Part of a small language model's weights.
Size: 8 heads of 64, vocabulary 40363, 83.6M parameters.
Architecture: RMSNorm before each block, rotary positions, untied embeddings.
Training: a variant of Adam for these matrices, 9223 steps.
MLP neurons of a small language model. Each row is named by its layer, matrix (gate and up: input weights) and neuron, and shows model dimensions 0-169. Each number is 128 + 32 x the weight over its row's rms, rounded and kept within 0 to 255. Numbers have three digits each. A neuron's up and down rows have the sign that makes its largest values positive.
A block is one neuron, or neurons of one layer that tend to fire together. After each block is what it responds to, as a language model described it from the Wikipedia text at the highest values.

L4.gate534:118176103181188107145159232143127128115092167117160103138126143107160098111068130131118158180109126096128155057145132170097074165099128076116146109127185172178153136073206177118174174104079099108113135164087113120134128097130126081136163154111156138139134073083176145122103126229141102122124064109180161156115117119135147175123152140163115143176139086123087122098130126113063121094109138124098099155182056131091127116148165112153164155080121132146126144131150097086080099138124161111104129156137075131106124174
L4.up534:168125139113133134132187133125144159138122146127196138095145202093137124098149147126127104121160126139153069149165142150117093191183159076105132071117138146134090136173155111080123114137146149147127169139151148060109146105144071103153126134081168098139095125197126113125061149141121110169137144158162130137121157208144120102165110143084127153148138113098192165154059163104083138193151173173067117138173118116124118171103139063129117086166198108152152152147111101123163116163139085171107093173104130107098152138
L4.gate1268:123107149069184054107156171128143117142185105110050158168132149173162133131122137169104137123105091114130091126113121113140078089134096140137088102156133132057137127186143146080119122099075163167073086116192129156127163121117097170115122092102075149086075087146072123091113125137118125164124134114140086161114100181083049096090110103102108110144129084101126083164143177127142067135184090125112136198168088119122097125123181108151105086065146123083127169161063120195116114148129131145134105106147124167116097137
L4.up1268:130154123033160123129117134114058068123161102160121166167125117159102078146135139110160173084165132109032111031156073115108113132115073087111115119101138129131119125161128122134157090108099164120183123077106106147181194130125107154135130074107078049144141170107137107150114154090107132148070122088096121112115168116122020133056190121091143134149133170108119083125121182109101162181159089129109110177099119087105081131143153160121110146105112157134129118079163106124143119121119160150166100148120125138177160150
L4.gate1375:115177136093149091072129174079094086076149114117129093118182164122121124128101164127082107148158092118100094167090073139160068106174170112105108101194163141088096151086132120086062143095126142166158118118122124183137149178106095156084134161135112119101097150163130084083062144120165157106099132118154128112127181141110119165154139095105146138103117029134157084115090123129136203133139122144086102166155103096131113081078136154165143093108209126123110122195127122090120120122099125096151171082149093092119143145
L4.up1375:087146130141163147198122139104103163135123113122148130082147116109113121174149130090133160142092128092116121177178185156112134153146071110172142077084168092203101163145152156087122113136115176168149188064145121108125142105182202174068099119106116117114079139106099115164147062192134142099101156158108151129127140159127119136170149121151098129158130160194135099160118120142119123111090124167096133079146078146104204164128156138145124082129152075149161148096188160087141132103125099158161095136104123115148113136
L4.gate2738:124146152126164150169136130180085132173175118128103092131097109142131109138155104091123128081136150136137088178157138132170124125147108141142124160176142132105157182104081177154169138132117149096174112110087129151101114156115122081159086143117142135109113123159133150142177157118097060144159133119190120178073114208058116184113146123089124106180115114146057090086064149105127090118128164133106120138105125118140090209149133139152134089098139099122159159160152185111119067123126108169160141255186136177103119102
L4.up2738:130157156110117146132100145120129142168162102058166113142122126134126157060146075135104155154187116109115155174130147163193130161190172131111113152137139124113147127174140137153161119145127131135164126176135104138114143154087138104137090064088065160129117114173155149197075105177068084142194122095149066156107167138139119060175201105130067139113069115152127105094137141102133126184100143137097149122156108141107199155116178177146142082111097143101070152193112071157123105136095154139117149179082152138118188101
Mainly at or from right before a university in biographies (studying at, graduated from, degree from), plus inner digits of years in tables and dates.

L5.gate141:164113107096160123188059123165067144104137176108163124112157224072088109116080109141111112158165135150093149182114208116146144138134109152129166080121140154109194160101148171073149103154118160126139101119151125140135065132154135132169161130127151126144121125166134123138147167189121166122177112108108173113152142131095197140125174125140158161178067148127109164140148114152116096168210156102132147167105208115119151143105092079113120191124127056122090063036073050189070144168166089105156139130134097122118103111
L5.up141:125108134117147139107091164086136121154097116158140153112165159056207124038156164118108140192104142134121167103085155154124138081116161133119099098154117077085166069096088135137122143091168101148097142135166114076148122149133094120108200102125145100124154081175114149185122071123150174102165066087044077106157153111135107114163103123088107154153123160127120177134174101204146175150183151092115133158108130136171108180123133142076129158093142098111154157209156105062160226100124113112117141129182106122088108150
L5.gate2035:129112075125116139115107163142098154116124134157116171112139167068104066105157197107116124142125111186111153154114132134150096103114122117071134095198168126129185088097088211114119146121150105154114110113159115149158069154099114124224185116115136118146171105117128156087113101157128166143155059116095080165130168134130139149196104124151117127152090147092083138151158114119101145159196154089103161144113223189110169154103101140075198149068153126061092090141091053076149152147180147140135076131123096140120123105
L5.up2035:144142122139107120137134118119146135112124109164124126066197135086121133123117107114099110163141115181091178141115158126131162086155116160102107082155152125124164134096079189087165131082134127143092096182136114134151125215136082117161153144104162129185214126125130206146101106157111189110117056113110113116113152127159113128114154138126123164197093147115102157125174087120115140153208128070115129128143131127113154188080119146084205113088121158077094078152104096121108191112158074116158077121107067139133132130
Commas and final word pieces that close an item in a list, especially the next-to-last item before "and", e.g. "181 households," "Korean War", "chemotherapy".

L3.gate445:171141104139107156147104104152123100113130166128042102118159111099130105081070130099101095105094114098148212145096169084095169134145138127153146193145134118166157166066064165136125103115212068151155139117149071126124166168110118176128139130160110138088153069163132151143154077108129118148092120127148096124088140131142174184093144163174108137136091106145155163157140166125119092137163142098107122126105132173140114070111125086120108206145121153142139071110128135111098088170171068141096132091152171143165164130
L3.up445:105141082150120137133141130106064151092129135108142081119101100100108106109119139143126128102140118158084060113058161129180139168145121150132155211067177152156107143153110160153072134100163128078152057084164114107171097177124177193078120140107165057110165162136174123128166128073152115105091109117088168093116154100077154157115153161062075165112169093117165166135142118152164202191169139159101134085055188094165157124148180138112128113194134137107110195145135070166209118176167121154091206098118068122095136068
L3.gate668:179037130112133128117117160150128139122089111093144137146147123094123124088176128106120149125051143179125133137176155131184203152133076125157124137110165139117163143116118182103104115078151118131100140129144119112169126107134078155105139153129124129096133082138130116107172109107143107167146100120129080082089184126112074128122163200125095100093142203119105118152111193103144124124170194154076076095167095148101119149136167170109104149084125105130081118104140140155110123081089127090157120134162103129085079166
L3.up668:183185135143111180127126099120073145109108110086131123126099122096094141149174092159141164150136122168122133116096166128157135166112148142128124121126153109127158109089146167101162151168135111141118144172124080174120110186209113111143169170131159151096170122112123136151155142117084119115129085130154153141121157151130106116147179186177142127142068117106102110181133119131117079128161153081142125191172138087172108156072153151146145169152096155137148090136123176094049110072136030079113068152124110096116107113
L3.gate837:074197114132170110170201152194134151169109120102096159165150102078129130116113171126128137179133128123191114159180065181084169105124095134101148096129237078144117149135040107138158179191156133158127132084183104108113155096144113123113074161110171116109141066143088154122102108114091172147168107147125125120121179138177137132111150155059158145155094126131176163108161116099114074206103165109139119133070195106126111156074139133155143127152089186134081073143059066140130118122147088079056163126148121090127120135
L3.up837:100158124110164126148131173112156158130090184133163178142126186114093110093126163086158138152170108141150163162143064093105180114131102181088127176114066165036170090143111146123089096134103146129120071132130095201180134117101132198117234150105132140074145097098076111138137109117122120119103084092113132140110145101175124138144141120085158103129114153184150096120117144122171154150185202129108154154098109119093167117126161150176119178158143118139105071175174111134107108118163153112107077115111120119138127165
L3.gate1061:178118104123118115118114192153106097088094153105094166110133188063109130113102130138083157107118046136086104131093125098139179175137074130134099118132147090103181106087067188092173147134146133172177134169180101112125102152171100146147136147110108124111133160073149190130122108091177148116176064120132102096086161124078118186099150143094149131155079174092173155107158141134090092096205149107136143139147161187117199158135138124092124155090223137125159107101098074081118169145126091133180113154176110140062085105
L3.up1061:168107156143136102111091127161105183141135133077144175145138151080131078103143167097029133179137140110118125121058174134151161108115108151127115117135147108066185107105043197093190133045123127133207086155181123136174124151146084149153120158142119089139130139143144189196115136106162151140179108082137137127160151166115091118159187187086140182121049157065086115188128133136107106131191130076108117164172166139154133183145115095101124147094119101148138097111094104120081139153141097110138119137206089131096119127
L3.gate1359:127105114103115107100099138154125204070139249118139110116112101097150118116136120133093195123130140132131097144059119117155113149147116162158142137135166153091149116166130162113118154052177081167138129172136118090157092094180153194116124156169156098145163160091117107145126093097122119091151109095120099102101108179096079130162117191151138195103119128168128085176159154117075103094159129121168103164163152145080105111118206173208138101123142114141127139125116119120147094092150121133162137103178093094102181165
L3.up1359:113099154123117157152118137126111139075143107067141087091073109100110132106112143171158145115138081126150148125113120119178141156113118165127144128123184096124178106155099147115165125115143166161118178161158159072128112166179118089168163159153137115074203086109173183141135138168141192131131133121109111104142149136127162146128150149123167140092155112131176142084219132084135095175123168187152072131110146118104117123175109123103094078043159187119117084124088119151090089136149098175187095144108121112089144140
L3.gate1874:147142114139100146190099115181100131070104127155139190121126164107129130151098116089083162132138105118076131170131116131160131106126149156169144192113088109115156151173054189092145102106121124152117129143138158138093080169143132149167124188111110126131131085127185162101109098151137100160195131088100117145096116139197140085117114099074183093092140165144133099081174189130105146088103136112077125156101120148080094170169071166098108170115157178118103123155078103125098174165178111137116176117172100179160170106
L3.up1874:147103134083165129114105100083126123143077134165139165067121135168149146141101179080117145164108096111186138123154149145102200175144143167116131095143147064150098054105116128126168094092148140107127144154121139151116219146170133124126136075144130165157137154196141195123123113128148145148096120136113142133109107225088133141106104180107142150094128119118173154125114249066178161127109106135091127148142117117114121065168121192131118132125138107084141077114169080080080114139153116141126124086146131151104178133
L3.gate2206:133138087134111088105066158175144134123103122082110087140139139174109134101129122097068150198160092107095174137103136120165166164160123150138114104124139106120121118154098179105166134068161158144153114149082150119154133162110099133146108041147142126126162119176144111147127120131197134128145072137141099130049147139133122106154093115094128112105091179102164170126156139138097081127128172102123151180172238130139177145090167104137148134090190124094094148130082032084162140092109105164128168138120139128156128133
L3.up2206:142194146129145060113075125120092134095095080120091125121162132070107145137149138084076128148076120198064211106084115132147181179098131121087111165099163133086114154104134218108056112092114156136113104101155128112113139188123179138125118175113209092108146163097127147202109126109093110148090112132146082152153187091108146119084158155119159138163119105089152100130162085109112141188148090135104131152117165135072180171110103124091134168079148143096132112097165115077087126121201106106171089109160086140072130113
L3.gate2219:158146082151096113133092106175058128123110127124120113145153121116160107122155085141051142187122157163139147131076117124194120125060069140147133149143123166094174083142088169113106161093124099148109164093125151139161095180095170129132129103107075082129157094115125184089094126096144088147156092122165049173109147089147126166141168134120162214137156146098121085113197140171077105135131146170135125198179140117148171095130147167109107161148126184128083134089146113116135097112166059163179129067103133056135089193
L3.up2219:139111110042131124162076166162178123112122124078143144146144101155085099103115157121101151097133077103125154165133124084121128171134144133103145103162100102164085129185124187130142134071132167149089135092116119110121078137098102104106109179182142126110142143162122130138150112163141129152125163130170113110095148112137056093099089106114153144096063145152093186155170151075114186211126121100131139112121121072092153103116181130119124101113122157071142164160120056086113108147170141137081133126114138209128170113
Commas and "and" that follow the second or later item in a list of parallel nouns, such as "clothes, footwear," or "Derbyshire, Worcestershire and".

L3.gate162:110139133142128127135106182131141145148081202107103187113134096166098078171096089118153110167146145144166153153181063106155110088108134133184129112117083123102192103109153163191104112153188150129186101084174095164144108108177150080104138096128113037126118083164094126160112154139096126132096150089096158133095127179153150133133153155091106127131119133132145099160107140154084155112131136132127169187116125089106143124118207113130161115136084148109116145196142118139122119155149114105087124118104158111096097153
L3.up162:069117127098191179150100147130111071188168113147103178108099134062085136099148105151140107171147073114142135126124119143154128149067060118178125109116119125113097156126145137174128143125102099084162117114141157133189107137141186160099156149145114133102175146150122144082111139130081155181148081108119129166190150177149150067107157149108084099090122131155144170215145104157131093147131171156120074138108112058106149125082184119138126120101098126140087119103125127114146091148170132120109175127176073136086123143
L3.gate180:091066125110135158163147132151101122151145101140101107113078069108149171145139092189189090103105102170139149212137098162140116121132082092189094146124132131091159165102114164090159145130130137147087118091132111128149105183145134122126159211110075126119158098149172135115162131165083139161121108115171147157058129119146091146118107127178162076079145140224123165170136163074088111144118083147081134141195048128082082204049105133174135062136150104156161119105137119083123092155122146109140172125127181082115129131
L3.up180:137130094111161110119138158138130178108149098112093150110109186145101121146147099115144095106095096047129174163088102132148116111081131141191140134115145145113121132167155097154171128107143140106140120146123113126131130129216121070167132133129153103133092091146096149069108142125126167141083200123143100163122084135099141138125101173104076100108169140118168103137100175093105196077098102105122116198110160125145105165142192092101140109121120183183156187098097160148171112121127121101118143162088151116133110141
L3.gate541:083164122077145148108077141170101170127147118108125210082129147174144144084169094098054140171229082155133135112137121143119083084136077100164111124128153093136166173106089163149091134178125142105199148084120115187158157128111088195105110151184140102106155148156175138095109139185173120129116156108137152142152104107072143045173136173060065105067141151156141110156121173133124086116160093146150099131157078123107061135082136151165132109052148138144112189095122137075119139131134144080130185141095123115099155120
L3.up541:138176117111111099152089155148090155126110081136103131141097125128155121086156070158132117077114064077161134128160112108175142133124153178123137134156157155101107175135171127124134166155100106120103100132147140118116169156177167129116097163206095101127145150119134056129067114130140102171076081217152163167115178155126126128144060150102131203107154073118067118177172157082187157141082162101071167166133118112169170164104144127166114158104160166119083143142116119129123074094197185129117167153133103103096180122
L3.gate859:060132171133206111112088178117137178107176126155140148125129126175162076158157101118084119122168116073162153169095112136090127097121118141159100093159204109112135193094136126115126091118124117096111136113129152074099129155131180184186152136121147122092171078129132096079135113133166114137103146160118090206032112127118113041157133122143088108147181154078103148106140134100137130105136108114138093130124118138124121136117143100169109152187168195161100090180118127147173123073175161077144089162133093184116141132
L3.up859:130163102126130134161145169127160140112117097144127103162148128136130131158140170096116114092169183111155150126086128100152134146128068115191105112145089111169156078107142159169142116103157036150112131075143152128093114181122109166136109161170119117109147099118182103043115151106131145120102157069151164124145073124092139143105153110163099098067193137127109174140120102114126150125127093127136128113151170168072128163116115107114079176165184160154169114221128149150159126087175122096072113084061079115104148203
L3.gate1079:130110109131190114128066158134115068099116149106107150136146088150092128127154179101120097135143116084080082181133107107187096123101142152204104096125137091192113175152087177104111064106166123134117158133170176100112142115190120122164088089123142171109190159128145196112179130163151129106145156156123114156153144181187126117120145173177137100172127090118117149139076078161113097130193139170164089148125153119108146118058170087135146126085247104114164094156151161133138095150114191114158134045089191204120173171
L3.up1079:124190086132124162113117083142093151114087098148120103206108123099128124095127169155088111058152141163114125183148146124127130131123144155110135098130111114052137197076121122146120133167181119170113155151137158152120068171093092160113179107143156117105113122124163076121128109114066093143112196107155142088175182075119131160199127150124134127172114165165164085113078150107166096156203162105114159133153126107104019129137096164146083152089121134102092089099145108157058126144125107140142106128118162139128226191
L3.gate1378:155106090114147138115119138132095054145116174080116125154129155186131118074131118149101125111135080154158109200104141119179069137118164109162086125172096091102167139182097091142094187161155066144186138098136131132134154069075162140151170143152144125108090146165140105133102157083082079170137094144172110149159112140092137107081179106119188120123121155132099126153127101137162113138081135149108161123173094058140119127111147185167121114134107145106136178134075063017078147070123142092106129079105120131092155066
L3.up1378:108125144096140137126123129053116195141127066158083141027047096146096071131127129165134110155169064095159161179114103181139134116153078143186129077158096152080144094043149068128156100103074106129090096092139141141139164117126112140126129136175097152114100081182164102087125159066143123159150057168138127154060119153092136140140168124138102165152101143149157136112123138141146117188107096125082110094174169136107126137136166108151103110170136127087122138183158145114140113124157108164157126065129168105099153147
L3.gate1558:102134153067111148061092130125217139143140153141130175143127104140138123118115137140118106129169152178162111133118107136144091052100152154125144148174132139140099127123127153148132103077162139186106098130024118088163192120124142060161186134161121107095188179108168091157147147176095083104120076111132160149104122138154141092129076145153128128125090218098139117149135135067146133131128131127099101160182155128134096123124143179136105134075176150124097069169185157113065129115178122097161154150136133098105170147
L3.up1558:115127053092130172176148144161140126083121122143094153155126086160102135187106091139133103130141123063119100109142100109112112078161117124172121133148135092093150124142127130091137146181131105119104034182112124129183135131108138145122164130135147119114149105108164160107131150177076186170100136213135134095141110110107115107102154144170123116149111117114183116158210133096122142112118116180093116163112144112080140091190147135080054124196151131172081162116142137092122100100112058108148138104138173107142219100
L3.gate2625:137180139100092207179079169135108106073176133132147090151198150118192107111180089158169123122113117171137139142106114188144131125098153120187142059161104109136120198111140156079090179180076147084104081103125183134115139100094150214135201160120171142130081138104091092123150139161200146131157102146160123123113190081124129135109087092148086106032083122122141140207139151133095122098193100141082150160104141141148145096078079143126115089131125096139115151100137140129148064117136137130110181070194051124129119120
L3.up2625:121134210126160186096138174079094165138067119121141115152161110054142128129157108145168089113166139134102132137064096156130116084154157116128105076156102127125109092105152115137118115161039103051171064164151166114077132098115090190147146142125153132214129122110114155153153162110111164088142116176109221126176152089131130155166137135194090137095165108134134134111115099134096114112121143141150143139099141141136123096109128169127111154127204077143144089118127118087177172099178134127131187120165077159171159063
Fires on "degree", "MA" or "honors" after phrases like "received a bachelor's" in biographies, and weakly on scattered other tokens.

L5.gate701:046108083104111140110090132165115178145152118092191083130149103122154043127176113076115107092121106088113149189173102114160094126196089119124129150135120139134142143047149131124149115133125133119122176121150143162122096154127121158062124124140130101067140083180161141112122153138113187110102072136126172183121136138090082067168159119137105142136055094153169106067142173074129128171107127172111172145124173090140104141139155147161118132113151076121184108171147166162111125119135132127062117141163145089144114158
L5.up701:064145095128069172129116203130062189146127135120098151120148079110152096134096162085147127118195108106180099192119037149131223068142122090125128131157189149084142115119150151166103143100123156092151137093125162107137129110164154115159113114112149154134098097189161126116198179127119180156100124154155135186168166173143156081145166075115097140114119147139165101101135106091171071133157104173162126190124103113155188159120196170187123127059150069128086112134115138124160156138100116177102089100141160152177111164
L5.gate1014:148141105128197086100111140165130137150113099145145138110155100116170063169123093099179138106152164123148147138153143099154119120141104160139116071132122096086123194127134072090098065151085164088146074119073177165123077182083137150136122144160104133136118131108161091103110206130095100118149114173167112130096149149167145118183108133118122091122144157144087101122156142105128107129138144153113116111107094082135155164199128140127047163038148106055133153147133168067140112109128180137118108094182141132133076124
L5.up1014:090139127156149124156084174192082109124134167177109177128124136137106157120165209121097068158188100167149133149097152172118139137128212128023104138134148149106151125103090136083123140110146100085105100114193158136092078138108068109143132129131125068172113093091086132117126134144141115145090131059182083076163151091126150143096103119080162134161086141054121171075100142182146160105128137091186092135130107158136161174091144069107128087089073140100150158105118093108111126139144176134174128084114112185151125113
Words for what a person earned or completed in biographies, e.g. degree after bachelor's, earned, awarded, PhD, military (service); weaker on scattered tokens.

L4.gate317:118108118095129101191101142146119147147115172121145181151121160136102154121141135116116124114123159150121121179176137123131143188139181213115098137155166132120170113119105150089150085186084184131125118162166092120154108119167127116098159179124116137105116144115148169115125128228161096152151106127106186151141131099136130164161149150078121125141083125117121158117108105120108127120176126127108088146172161111144098149170148125147126162130132069129118081127113112108110069132125078156135162149134130141154100060
L4.up317:142146064124122167154171135099105111105141102106136113214132079047153124127143102141128106148177143180145112134173149107187142189120071137112104100118104087147181117092095105107146142122111141114131128162124111122172150177153140190104118121107143096089148086117098126143087111173133100130185099047139122099136138223175096184156164111133167158099148116095116115121158117110131108141179121153091120118176137140110088174147086118115121142162122111088125098175110116140083123130116098161139118154186130184135155125
L4.gate508:141162160090092173080059095124106116163153156122134142134143198113090124084095093137096160177096088152108077123104126069148119176114231205162129192153129147111134155152089140130094117145145213185169134088148152099181157143153133118142174130101118161135182116142164165124171148123107046138101130122154092157140106147135120140084116108116116139177159141112103146165145118113120114101104086136136087119026115130158114151099114130094106185078121160096115117137067161109090169111157125120183155179130142148130133102
L4.up508:087122153146062160128132086152125147159139096128149155155105158118119139128115068129151137157138132090123154124056139084128094161156175112218126131126152064039102140144113154143151192107094068216110151101179173070115117126168102154090150106071209192127188139117159089118129125105098089178170123077132108165117109188142085110100096137094133177097102109042119131164193095151124117122105134081132092134052168148114124129159106154084109139167075111105151102110122090123080167170195078176063141189101105173110171163
L4.gate1155:211156110133119171118142098169139186130191160113098128161146141105126161133070143140118150119102119110173134146148096093144201136128108143163150143065108103150146104129126163119166147154165172129106136184186130138154156075162137090099112178097119149159080139133102151106115135175113113151120149048141131135136172093129138139122097127136186095049113079080110129124094133126124138063196187161130076078134126139052098110124107155155139172117100126195162169093138186154092138157173083115114155113148133165187085086
L4.up1155:114111137096161131109141124146137085153145148087152168132127105111107160083113089085129139114131084114180109132155148112119116176202133143106098148118129141112170142088147142097168182170092077114077090088130130124180151110164134142066173205159134149149161113115112107138122130152099121119097118176151150095098187111091107104128160119108128089156127097149136154124127124126195070164125157144058118101166087097109114110123082099209067130150114109091138124071108110106116104159101111114134136125154184124106026186
L4.gate1300:127094083113144125158155115157158146171166156062120106062123156071078138149106107147144097108159141167133135226100174134126121168041064171140155146092141136165126157202139147123134075099139118144119137137135095115158151135126113162104147196141132133148160157124145111113119120115117131162156137106122160101145058093151079100121142178127176200174164170175146165125131208139094110129115136108106154123165095173140134086087165130160168143165118100100118157139124102135163137103144133139145148139125117143154149129
L4.up1300:145131084080104113123124189115107125147129150197155140202131132130090068105201121090089121119138160159132124108157155131120180156129157067161148136132117098114128061193122129171120130154140078154129121120110107124111152126130140108176153124146209154128130129141111179075096149091086091127123129118152115148087077174095157128155122161148216153092112073118107211127148161099108130103191132072135153160145147108111162132141145143077136127079175195130151191125074100142080123180158143109139133146116086170119110081
Commas and "and" between items in a list of three or more, mostly before the last or a later item, e.g. "birds, and waterfowl", "editor and publisher".